From a checkpoint of a small transformer trained on Wikipedia.
Architecture: rotary positions, no biases in attention or MLP, untied embeddings.
Training: a variant of Muon for these matrices, 6370 steps.
MLP neurons of a small language model. Each row is named by its layer, matrix (gate and up: input weights; down: output weights) and neuron, and shows model dimensions 176-367. Each number is 500 + 40 x the weight over its row's rms, rounded and kept within 0 to 999. Numbers have three digits each. A neuron's up and down rows have the sign that makes its largest values positive.
After each neuron's rows, "fires after" lists the tokens most often just before its 100 highest values on Wikipedia text that the model never trained on.

L8.gate1615:516468522475507486455483473482489495544449541509488490529498504481476519505494531492455540513560566503577479485478526542474557499453491536547357439474571502525473477477482463482506509512500509422510514485432436500543534512501499524466507450473528553532525452534498497509442460510527411620509514519440516552476486474557486496491423540481478530511522523469481499515545514523484509437474510461451512577433490473544494495505497520512486486531500481557514485470529457488569500514516461483433451555446484492502516538498536432402487488555524524526506517489524489481477371459566499506
L8.up1615:455451519540474499470539518502510499543466518430508484508413521517487444505547522494473522477471519524521531424532507572511457481551476490564432502482473486573447491501470523492528448495376533509547548504477382444533549466495573551433474535475479556457527482513487479424488494572425439451477510497461469551459537476515489474466546469531441526558456529516438521529523512481538568525440511433496480579497588535503499529429549446446434472469425455521487479525502453490541515491490460487386501551491509486463548537514459459487517487413561538598544501490497471587474474458518452487
L8.down1615:437522508501535495504472499451578479429404501436467484471476506470476543551418487513508468614477492515491574516500495539560576529550482546505456486493486476512435525460500532434478425441485451472488514493476472482459525417523546445488463488502440498502568497547481447515474507522459484475501493538479549448507528415437498529505485444483516514568539519511521492483506491454443451517431537463589489461423513525457539506432532488501445482488507525429453466529488481480599511518532541480449541469537508487484508537503500452492553560483525549525503507466475451503470471542468509488
fires after: "\n", "==", " is", " an", " a"

L8.gate1691:501495461559488534510524422502479574462553529473544492500500558530496522490460458456474497548529511528467506475505477471464497448515528507439443470531392503521465445405553464462522510511518480486465518498607456476452493452546571505467422512465513503503519574479434488464505542527418382477492472463463521497533527468531587443509501508525479460516412447546498490455474453515561512450470559457484475467531523527510491491543548477483485491441536541531453514442489478431438474591565546455578435512500522563573485530524482509499584539503498556527439518482526480572484562503454488527
L8.up1691:474546521563452472459467452455527555499501498496494582506451506529425500460531422491477442484494526499557468533525369466532520459525528409545569490501498543502441528506465544499473389522471458476426490509499469564514541476583588412468530464531516495545450473418486507444508587555531481499491533442539450514450503539498569445413513449549549522534487522546507465569498474533490525508488529512475462521520524466476550512526511448487527516543420462490437499478478526539488587478475466473475467464464430457456579543468381443515532546528563412471487519457492521528516540508481525484
L8.down1691:473501495473552575493525490522513483481557488512463605480482535555562549516535491550523527517471489398555484471481485549499454495467496513461521517473516561458473529505451510470585464480490464486513519528494520435460533481534499467462534457478523495495491460456444484471577570448515499442515458473501495494483567549441486505592426510530537520538473455442520517487461453548466458531485552558475490466474475510526516531500492538484545501526424499501516393657483504523523483522511567469508511467539457414443503434512476456526507549490473545517505516516460500542534469502459488417
fires after: "1", " he", "International"

L4.gate987:460521543424543525567509515433577615578442514473522446491504531465500513496567491448461448472497578592545531496474514565555560520497498463485479478538506481488526551495490500563549472456486546510515535472547402511523473476447439521441486582549519581494512486475520528451529489509438521589465528457581505552468489457514600496534514460551524498517506501551596472542494466499517517529571503464473557597497493434561465507536500531487489512453487477534500492562573494567498539522514421488490493595479508448515469469373524480523487512524482549445550518467514479449597467527474569512
L4.up987:441547518537535467469457504514531514487428519543564470537468473524510482534464562406545516467505437552477526477542433463463524501524489504490561509544532419492533454545526474518527517489459472514468464483447422518570519561430535463432483517535474473518478528475512519500551521556490422470516475475471476455438494512483499465492416490569465505594487555500553412496527466514544511579538503495427548537529489552440510485437496500600470521501488511415488482480530528559489498532539497570536553538502443514460432512470539505543430442497486494515476533458505535434452445521485494514
L4.down987:530409475457467525535502517446519523573537470523568567471478489528499464510474519398500479544504596478588491475502499508487457490510501499562530529531487530492494523499531497542558468482501491484512568534528451503414491436521482526486506523549540489487447496564482496513522545546454454506515475540491476533524505464559618465495543538467448511516481486526546432518429505519533483487534494469519548541548451512542446420548474507417530514470492502487454574409494587524516504478540474503496515489461506447534501489483461480450420526552500584519600495463428504500518443450497490563
fires after: "\n", "==", "K", "B", "C", "ym"

L4.gate518:456566490465488504492490585513488519392499488476494487477472479469469423432471494512557470442515494490570560500487485570488523564422539495525436458512522505547618533487455526472475508433525441517536476503512487446478510484496383471488481492525504479524509519476523492505474524452553458497505490517504558509445592486543485472420460455503431528466495529508527421534555482510511482502487486468550491509476465537495483422539504586436490507448466490513510539490555467506532516519547422504540459544480517552516477522522512532451512585497414452519524531475512473420484447527479456512
L4.up518:512522451535496513490477536467456490453443457415517544551556503426537524460529518552514541572519502513526524472567445582506538537485472526502510508490509499524575551503584478472582452462487505458505536567476538470517467479511475496498436468478529591489445627486483521512541488451441543493557521459553440500454482467482467515483445492525417407520460476441493465524524491467478518498581490565480520495512540510497444489561487559437548467535476488596498498532443493495484493569603450478505521526474523501514551520515593482436456522483498507503499505512442535506511538505552546497
L4.down518:501504432520467451427465488521461447525473439380540496561574525511469467504477475539464498590446538500576461519434503498508483475581510542479537485454477516505595518443469544487525505406518526486463531508475520486516455525507590591514478492478568555434498489431531453535520494507426554529496436552556502450515564417489512495455496498530501439522533476488522467563482487497502538434514423479483485524551520504452516542545468577480515465489459554494431506575515548552511511567469486566519502460503496528528504535497482468471405550570546496407441498453536494552465459418483482457
fires after: "s", " En", " E", "e", " c"

L4.gate1236:500545516558509525484566499507501563525592463462462477468448513481482534469548435509469513496531500467506483544488423508552477497446468481535563489506504466457536520496456509502526451529538507499523467523468502398397424464516495549529479510537478533445533552472502465507485517545585490502446571544522472463501571402502447545407517507492475508523425520529449457430599473516455503503507521435478483462495516526465493511525432508538502383593452509493475471461462525416497488571503401541509520506479490474508541403488472507577478472528500491487536469451425480508531447558477536510
L4.up1236:571442522527471564513511500477484440454469504466477529454475447439490422529547503527444522512571541499511521528479462529521471513477564536494528489493477460507549509561547437466544511497528474456477461542499560511458521469472560506435462501475541401448442467479536541467510500537537552524547559461519504428479435520511455547401466522523502460536582509556457486436524478416536513531473485431522556493475472556464455460508507494448524444500461514513504459457545524513501537505536504443479457443543531541537537491437563534525506547560431444526527513505434492511547491541511478483
L4.down1236:546491508483526506481406547615583490534484451471446511493491455516537475510503475517535420580509548475534521464508555426578515445552482467518434483448559514534524553482537494409494505528568547456458503531517525507520508510534509527456533470548470545570484520489511533494543514481486431483577488413456507550550455454551555491493548553511501448515536505473486538460455572536475584517513497472515453508534492514526529484561520564482464513431511459558459566487506457455507467473470504482490540521467540514566482493551589514453485532445397507446472505557524494450546466502472508526
fires after: "s", " Bur", " An", "sur", " Vol"

L8.gate56:536523495476539478468485567487467479569411513505541519523526472524544447501462422504482469528552489552487461572441475527484582450464505510497518488517522482450513602561479502532480484455445558510514515441490558484491477435457523461510513487495521542522504484411453506474515430451481485583503567519522526497526483475489477514538562535535494527509452591519473469413441546602449494549435459481491489530455518500466508540459534487466514484509486531532519515506471578534561494565492494463514496470438521472503490533504533530458527455549553474459435404542633483486478587551554522476
L8.up56:523465491508477495496461539534538529557486501449503508445379561485431569536569489442519500589500487464498487471399439485499547527496492451416474463425469527523497455519463455498526509537482540506462451552490489453453502549480486484477591536492545452549440511568442449500531515551558519553551521498513597495509465409519493530519503464504519456467445519504502519492433433488542500535399485520475499418517527555432469523488461470440492500541507546541475517455509435562528470493500519475487438535422539552584495453511439534517490513552499500564516538551457483484479479515513576502
L8.down56:539437522499535572505538542459463448530511487455530499472508558499558464483570509510491484548507548460523440488450440582518496496534495480567508518487502473440472486502467513499417560436607522470581527503486455406493539490465504493493513516583547495454531419439556541515479505448475485552469535444502493537503460543523564533494465561546500507495425487539455472467443577537470478512441506525488509528453519454574518474449532441491514577474474407484492502488424416433546587489523442470475498514473491590481512468494530446455507454490489488551469507514467518526535556513536534542
fires after: "S", " U", " Sa", " S", "s"

L4.gate16:462510465418594541554524489419437487492440504601480540472543471550415477495419570555450472467514488483506499498434515477481489547534528509509536442529449453523507520464447497449466508520533531562547570428532505495526508559487522543468496493494491459578535432519497496527459514555478538525491499555556466495488612464498474457605531516564455476542596533567523435529490576573597492437538464534529464520473585568502481520455512469521478526546468558455517545507513489493493432500571511502510597504514601501516485444524515516529515537422487520495460484536452579460555519485556524498
L4.up16:572541551496535533524510468551456539526467507543469553531452562466535546586583469564528475484503478473519526454472538492533488521534514469398505452510444486473538516482449473464536504522516535441482542430474492494568462539506518532577454449414511514473458484505512467464492526487516523446501566492497508492495491409533498478532483464524553481565525526527412549524484528495472495524482484463548505572492461434555489462436530483531493477534439524491447533483422544547451504505473495539482516469523479510517486445435490504433504495512538423576448536507474477486528542476474489491
L4.down16:491440499434545467465526481464477540491477529517438522514514501475574501494523469483458479518495463561526536452606412462538545504498483423519490540499447552558453450483506537485536511499496489536479524480446453502516449503450547539536553539541504508544524511493444452462507436488534522478548481515493459519555579473509532498471502500534468436578455480479473479508518453469463475454486454479469443471458515459597558480504498507555499553453518488454422576467494536507508489503514461443497481466475536510502503579498532509478437522512558475545459503483611546501516473496470463494
fires after: " ", " Mari", " Bi"

L4.gate718:501511456492455465495552528545465453459450496560503501395452567467522498565530471479481426470568400535636488458553561452487469504552491530510527482448481488519467517525499504527538535472465485464519544488530502489587490475515456488551452521524429454467462553426486503459521560536548492465523507482505490541512436530499470491516505524412437505413465563547494584475531467541464526525416520477500508475529533498526548517521528457510495472515481420506500502509497502491530562488543491468535514495502615473428483549469528551514465477475461490525467490492541451521428538457485495439
L4.up718:531480478488537543502496474463524525482576503482526524525508519500413505487454498564552549439516542477493548479487499509503558446564516504520529470494495522516542467526496559435475514521499492502482587544469477516541509538516428540471559468517518491553510478540506547499532452501496502486524452545502565570563443474458460454491497449456487526531532497420485460470521484532491516511387517524519413522457503541578484529491573506539548533492532485485511460556533425478484525538544444459428411518533521451502483501432562547500452553447510568447397559562472473473499452466545423485
L4.down718:480463469489527577465481442437517516492567426487501501510444470535436555467517504475489530464437557467448495554527582495506534448528505520487526509474604506421523556524459522529555479470480467490486417506581523463558483522528425505428445483545533522551469497519534465577551420484486537501523449556499453530416490517529481549427500549495520494517449577446437541523484533438522517476516472597490497528448513499463464515447507527573453478488491490527462535528424450480487509513503440455490551495577511531496445530451502520486502458565548465519517465460465452514491404510473399551
fires after: " ", "ac", " A", "ana"

L8.gate445:457462463563485536416507483514444394543483476487457526488470551422528576513502491505543454517511470463497558510466506420523516565497477532462497548508467435516447549468477577594510519499550447528444467463502503504462485415498556516505499467539425516505531500399483472503476510501492466475412525466554494497419460443488456485491550500546541548497532553440500537445504534535455428487436510532468442501483456565449500473478506445448491429574444549502564489502480422466431446471480456550460537548578491505546520505566494491493503512462441548520432488542557506487491526524453479524
L8.up445:444533547439479520494506461505453510559554449438454465428527478506454492552518505472483528477560541397516375449480519515531610456395498589524500510539517521530504530503503449456492543533503565511415442458561532468439550555460414495432492549533508529502449493437495536557494511443538523522478448510512480518507562492457507451496457503538470523491431478530520564497495529507471534511482432516508497498455475517491428466502529498483522527489526512499491453501474481507500548588569507469484430488489530505561495538481502506512435500466523508403471495563505512522487547516457505564
L8.down445:517486469513465492545562536489488516457514536562407489491497471532483474483487535523457589654489507487497460530531453493489580517494488535470469475510501430523450484435520547512483533440405450499578524508468535494561482500486482515469498546453494418410503489473522443482514494544534533483510460450571563520480471585493462527484390480518462544461512483543535509560508518527477490525459401490488491497510491444548521482428480478528520514503488427471402542461532566457504495491533515507545503522520466471452474453501507468476466489395536500467579477515476521473472515452459569477
fires after: "2", " the", "-"

L8.gate363:484456499505485486512542504415497515471491372493513539543486482447528498541628490438471523541500545513517488516529486524520530524496513529511492515523516548487560512443529475502479452442490426520563502578509516528549492442509497454511545489484541552449508497488533491525477523509493494549482449431474511538523513440447516521478468512543516550511526498450461564522529466470509422518493478541573517439424473503468434534545501501464559487500541531384488469511487510476456539608512549513466505519500528503510521537488500487506436497494509450436500480432518370511550472600517492476
L8.up363:556511522567490456526507522439501552482518468458474483490547457489478489448523498557526398527488498502579513484483461501499533544499514522506465473489433532500557549518499509490468454559544474511490512512528500455435447507499492458545566574548514495502533492501512516501569483542535529551495521452553442463455459564550523487530463576434510485565483515483482589574475532567530446513455509527474519500446481451454508490473545499484409545513477463475507503559472512455570525522545500504497469500528551508534550484474531509533473583478474479540464543497490524481536525452556575490
L8.down363:492512499491465522468457540504507471565427540494434578537553457453556517458595472482510480470526534472504503512498468426430513423540450516512495458513507474471479573520465567432520488481512429491490489502511523406526500455436478509434522546569513549453423475455512487569488469570530575543447511520545516488463397478501491513525525500518502490476554504446507466505494492473487485525530476498538511578423449478476514464465539480499482546525530528524491454477559497506540480410437486469544485424495500476482514515548498524429563593586498508502508496516533523539455470442459518545
fires after: "0", "s", " a", "9", "e", "es"

L2.gate1199:406426453555546457464540543464429521538462521574549490480449470535582492451500480525516452472489511493478542489459527495552448443438498483500463494462465424468519529453530551493506505503527512517540520492490514531627559450473449445478481484444518535466501535548460501535487483455449553506498493485496546567507562472494510476483489551482493547427515529474477516500541625506512531527522478425445575500523447413475548575534496533536493437474489556501503531409451501544533538475490548610524458592525428548522468444389551432539447502515521565528451531566433556540462497510461518496
L2.up1199:432480551588453473509555449426511538503456497527558465463456520487487445523551464558495447420510519533538460531474526536461538496484504492555491536490473516571513494514426566564487492498468474551500509461472431485479463471465585458434525484511503504523590562508428536495499557520539493573536536500465492514511520460522499460465612495445522446490456504510532478491462537516469594542521550498543506560447480522524443519468531578542535518561483495543464526515529546508520475501439498548505544581452486459443469511494471463533473474478544515549525477478474527456436495541528537527
L2.down1199:514528506502510532488509445509519420495566527448450457568504499463511524469435520532419493479529497442477462441511554456485567508494471507484576504451440486522518480514473437492422489500494514480470559484450505493453491519458494550516529508513591407446446470368471503500533471506581463511559523509488514448460436535486465523520560460502436450514482522501494522503463496501445492394514527616588443573531563524497473413489498469481546515518465457473471575530502504479501496510552485479528486452555470451475495491516517498500485535524470467469444457474505531463517531508547526470
fires after: "S", "in", "ar", "on", " artist", "tan"

L4.gate683:544531490517516546555556494462503486526510462475484492520497571458447510430463509477423553471486513450500565566508522470475474422523482487447486507495493505489491549468509468439485462564539566535512470433494445473507533565510451498440480524507461551489496529481474564510467529532519574559540477505518441512517541484451494528526473513507500403568557513485516480566463510464465550459453485491501493491526565555449453454523485504442492474545531446537514458518552507508483429526487515520564479590490512504504543489541564522494572465470493592549475512513444525509470431494492502560
L4.up683:477475465489482493514467573507490466461480587576404543557439472531463480486515494492503484436467576544520490517435516510482452498515493482503465516513511524532505488476516500573473498534491482513480555528479521439491537465430557470436475428527531504464446454531506517473486515513498512521522489490527475512502440535485492480458504478511527476498487538545496439512560575474493484478523458542503511499486496422497533428430496496481549532535504478527474523498512475493536446551502493557489484544528496463444461412557468524487548487554449555532504541494471454506533496490477468534
L4.down683:443518516476495483406477499590498512484554541477444553542490489483531554522524595487478492555475553474521490556470571525423550549455425477407405474530541572508487560445453512537537532539479483480520462507427483491496507480515474489474519468522519435501494539561559541460438490523493487548500492536494547486547528480551488525506519506477538466552523501545581531435533445462495513477492544469476497458487481444510507501436510512464563493535565502491443434510475526503563526468491428463522487500546551503474462504536484534456488476468539451580514540515504480520468503434552518520
fires after: " ", " de", "-", "cu", " Third"

L2.gate1684:488454547436429499522562497458500467477557495495486492537542476516487462484493495518491538533502502486490429543447504531538453412545444448511475513476495514393525544501539540497439524475513501471550450572541490455529506414493467468502458535500477514533461497489555491510483471583492444530511526522559543461426534512571547475476472475491487418520502483529506531454495482475522469406479477556483477503454547489499525508560542499467473461553502466479473462439449595487510513482514495567515473551528425486444440446440533467529493525482539525547490564479486452637460502441540470538
L2.up1684:444418540443462530557553458542470564512504461532498491471525440558558471526425521552499463443491532531433501480558424490489527541550554472483481560464481506450565502492509478548477453520479470461524494504526466552502523533476484471472506498431484511615435532473501485426466451563525490510507498545500486450564530487442514482462473440569555504515445506589540503430546498492505447464482530499585497514498449551516473454494607455485494470528489490548461469413495516570540464458470514427511377485469484515478505500450470494560546572479555490560536470539509513522525483446471497522
L2.down1684:541496474438545433521599535546483488449545438490474468481468438494505523560566553430528431588484462503441479405528473516506525511496563465430478466464450478397477517436550465467433512504493570462532527424477519456468563508577482489438512531512522501506479516469413550454482486555484564530494447593456487490586457502456571458458448472483449421545441486528508512500516498483521520468487546481477471496487497518499489549458487507517464509570518534515431519550577482477486494458442444542478449517542441546494478491432542493520482478578505512514485522515439496522474514481471525531
fires after: ",", "0", "el", " a", " Per"

L8.gate372:498485509497469530473446505465412489452493492543494479428478506462484512467561487497463508472513440497465503525546518482524494483564495479474495498516452470553530465500543568517527496490427538531487499501583544475477585455500462589514535482531473500484434516496483547530539545517508458480443526556528505503469466523475534512472473502411463551499498497442535479587504488463593522542540528518536479467484504571475584495537484438506524476602457548510459534511481474471466427467457451530559564518465502523530502493414460501501493489507469498544494459483458546573495403549458500547
L8.up372:464489532507556534537547477434509511486474470483494471544575504455451556498538490447496520496536497421531569516583523463443535446419538490442474484468537443505434554545475466415432505522510513522517519434508513460509484436552519491465529507492515471496451495539490515514545517431442464507502512489521462520565468435526479536485441466484473564454497482505526529473515500487534414505544506495480479494512520478473460528567419469502434520562551502452479449475465491488529452487527475485534556444486511461544502492482471522485475474475520552498510532459572435513499519555440577448
L8.down372:520481479593503533583445533562470568499516494448479487524527481539538520492479536456565474538536516516519569478542466500576553483434501452505471480469508522467456481547518541464414446416564479504523477495597538482498434530485435473508431507513419489528540496491552456560570517500448500417487441416506441480522525369546413473462540523481479544493516575548494515493476504486514481420535540487517493472544570462457530558582487503579536579462466504476483500524510518522426489551488509412513487464488509528470457543534499503470480536500503468520407496429521467446518489502513485471
fires after: "s", "t", "ot", "st"

L4.gate15:466507475527495465592472516492565465495473569475499505541472547525456482528508554548523488452538460554540490558488483507541541546471507529580479481551504530527513452513513487514472550511445528498490493498454455504507496559527496444418460507502475421487547532550474546520509569452480497554488447436505475505558562536518503478448536507496489487428521521476502516519532445534507490486495483450509535467453458542549561443478505412462522447554502468492499530550457567529504499575442434440442423509487436465574480591515485488473432476460469498488502559498482554489527454486561543494
L4.up15:441504497518506493579490545532499540523456528393526538510452510507430538560496446500546416478494470523423547508531468508510528595469560476554479542509480474514489573479501450500512549475492461429590527504458546559549485552529579475471507508526393478507521477499509520475503556529559482560481475521576472488470545577467495479507532524581506501531503494481526540469533455538543431504493518508565535399541504482493496542452452460468508462508473476472494590519477559555556497578464451498486534480508504507519509447437525571451500455472543536538486506515602484448459406502546465483
L4.down15:471498476530494506483488471474477514438405500532504487481563529505462529528503434525441457526511493516489472507506511571509505518532493516589467502511526472493520566484411555549452588513481534487541521502513508443512492579513478472449480514436498563470558517460502486446503515490539515458506414488534518391522510523512549488486501492437524500505514457540467482450562471531543522527482524462548524512471523552487505481440509528497459466535519517508425541564486495533531472518515493491429567562507467454551509561476508491553460500540542519554486431476458518565516497510508601550
fires after: " C", "C", " ", " K", "S"

L4.gate888:458543484530471480462455524532549558533462510487470552466483587516503515467483558464551440512537480493542537472580533522542477469423484516508457520475525419444429492557516480495514535473511479495489553530518495471476459470553523519545465399508466519541525496491526495537483463486489443536479569557502494566531503541470599469488546559570491559457443545445524461468596486452513540509514472495465504513517485544512555493557504517514479485530558396485479475487535470512448630457492507497505523526448511446517528446514556535567502529501478492504444492578498479541500528494557479514
L4.up888:453533478528487505478492529422518513508503393434500525478518495479462491509459548472500565440548512508494481510376526522511472512471502508480459512475486517511536501523509498448580530515499495511531476464515459468532538454530569511558463494513538546536515514525476558464450540470581571588510459444545525518512477488408488440412521461562533500568511455499563401536487580487517473483456514496532533534434462513494566498486483540547468568532522453497555553485471540498467453533531451518545478570411473518467561516611493452532508455430543479529477492529521538545480544513494433491
L4.down888:485515467619429565488533518516487534495524510479483529545520516551508478576449495509503494473535510510497540487520460517511494504524491472545473539550592464491552476560494546498580519439438449495463518492418487515502528524487542526539441364473476523412452487570546513459504512470515514462524592501483472548514506489486561479490526474527520527517468521488540542500568517513502494543510515477462556417522438595449474489471505408518497454447488494557498636528518490508454552436557521501472524527511481402459501505535503463567538459540562504585516546533540504494500529427570561494
fires after: " the", " ", " Mi", " this"

L4.gate215:526471508514509461636505435519603496460556520513607522527559376501517434551487474569526456460529413510502456525493485475583422504433496496518557431515471504493429488459548523555508495426500459516477490548513480545534450453520551537457502478493480520492449528562493415574542520420488477481489479449540492535418519456527509505491507464483501488518512556536574477476510530491451533534495550459425518507475504505526467475458568433494568520524542453530398535493480490369550477501526483437503502521486491430478454510563472463515493502518511461538406523497472512509485474506496503445
L4.up215:365476473463508476521429552526447523453566517504527491473512502485511517491493509440515516579496522437591494452483473443452533490517555505496509438514513468476520537448461542549424561593528465498466540487547444495499512452489543522494585483559515480489542524546471542496479554528516445498477534515474435450514475499458477476506441500435502509458504567533429447569520508463554508437557479461485502483484493521524489536546539579582495547469537551474553550509498566509515551544500556489445551502447514458479497551495555486589473512475503452534514499493520500488424486439487509438
L4.down215:425514542566508500492479542464503519464467530542531612535531421516488498515459451521459576622471443447563520593522465473524443503480533448518543482516539586537525549440578566466502527481475514532474495462506535514486461389519517531501597500518472417517477475476531546567432519483526449490430523527518570511449506449539478464439441465528450572477517526533491418489565500527540540552510467490473474486478530595553514492481541568534558563453500466532494447433520531525455511464521491448413499458493497508538516520488562562566532458436508484527525504508521471493490536465565495538
fires after: " ", " ("

L8.gate656:535464459550459465440559556443453532515446430498492469519528490508527542485541504460473554420537556466570483503514442479515491462473428494465545482491540470492518470513453576478437503490480512508524571494479396521544488469468465522463492488583489549412536459550545550536512473525535546439490473508498543398456551499552436467509516453420465497563495529605524554568584438492513415513482532460545570562478497486509487499502545525494476468461458476535534505532440435517471510460477515453451532607518502548529495518535450477518534471487525541511479480501496515437503464528482488462
L8.up656:461497495584488516525468436483523492557553509489475451519479540562515527534505542442439453442537482520459555502510488466440501461441527516497528515517379455492455458499490519455531565426383434476512556555549502552511505491497551409519496507529501555504510546476460484483552516477568532521486417439522516463534502537522401515546572488532480561473498550546515508514468540530463526514473592489539542523494493500440464507495510506483481449518485464498544490496421533506499490491493498492467516520438477510477484515550526539476526477546485512523486515505519566520484484482479497537
L8.down656:452491576454490517508467479455531534498452510497528436528514505512420527550531525478489485484482485459455522516539506428477549411363494554470483457468473475559520442411497506490460472572499469466488484460566536515456526474518464467516462483477502490458496509486502521479497461525468390503554481457453472494468559526485473486478446433544500439493520552496559503563422492540516551485422483515496455502467444496493474495502489444501438547525477373525534453544456472499481512444507460498486572545539529505425551518509463533522458491440476532414543490491475508511492516500459487458
fires after: "0", "9", "T", "IT", "X"

L4.gate969:506440491499542542481412433456455505489574449538504389457547519476474506467621458459460511612498533488540455594539479470549516491512564477531541482517521463422469445487490491467520560546396514517482453491459584484549506470534502504513497485452474401478519499512421448536585523485543505499575460505480474519484535441440523475452444460539505432559476519473512468520478534502528514501496451484531506534483505451482490564563498459432468492496425485454518475533541526494486537455523411508537488515447516428488434498560563516494484508512512577536532527513480494483522520488539467477
L4.up969:518514465446571570491473471487552540515449433493474551471492570535504470446525476497508428563475516527482486473491488497444421453506546495477499576495474542468501457448489487481440504495528484483489441551503449457522481501459557434543433538531516492502529556564509548456555533548556549498556441455541414545445495568436494496556472447468547453514486458466533465543511530478532495454521440490482527510567549445529462479499532483498529528464473516558534517494467493522513518548469513525482547489541500487529483530557478488513502513495477537550512478519411558538546523488525561580
L4.down969:589596539479595490619518445498529490538584513470514474485518546479524528510540496455493472390498407495523501417512473470497493503516505458453500538472506474523504481451554549445465485463450457541508519518514538487516485497459513529549448429510496490486524435498444506403460469514460510530534555448457537539435553492426552497441517550512578482443472440430478467480510521471511567479595524547521462517511572502483479482587454443494481522485479487506452475526521495477524455477467500504550542490491525540498439548514506506553503504444485491497482544593482496455445557443529516526
fires after: " ", "lo", "lio", " Bel"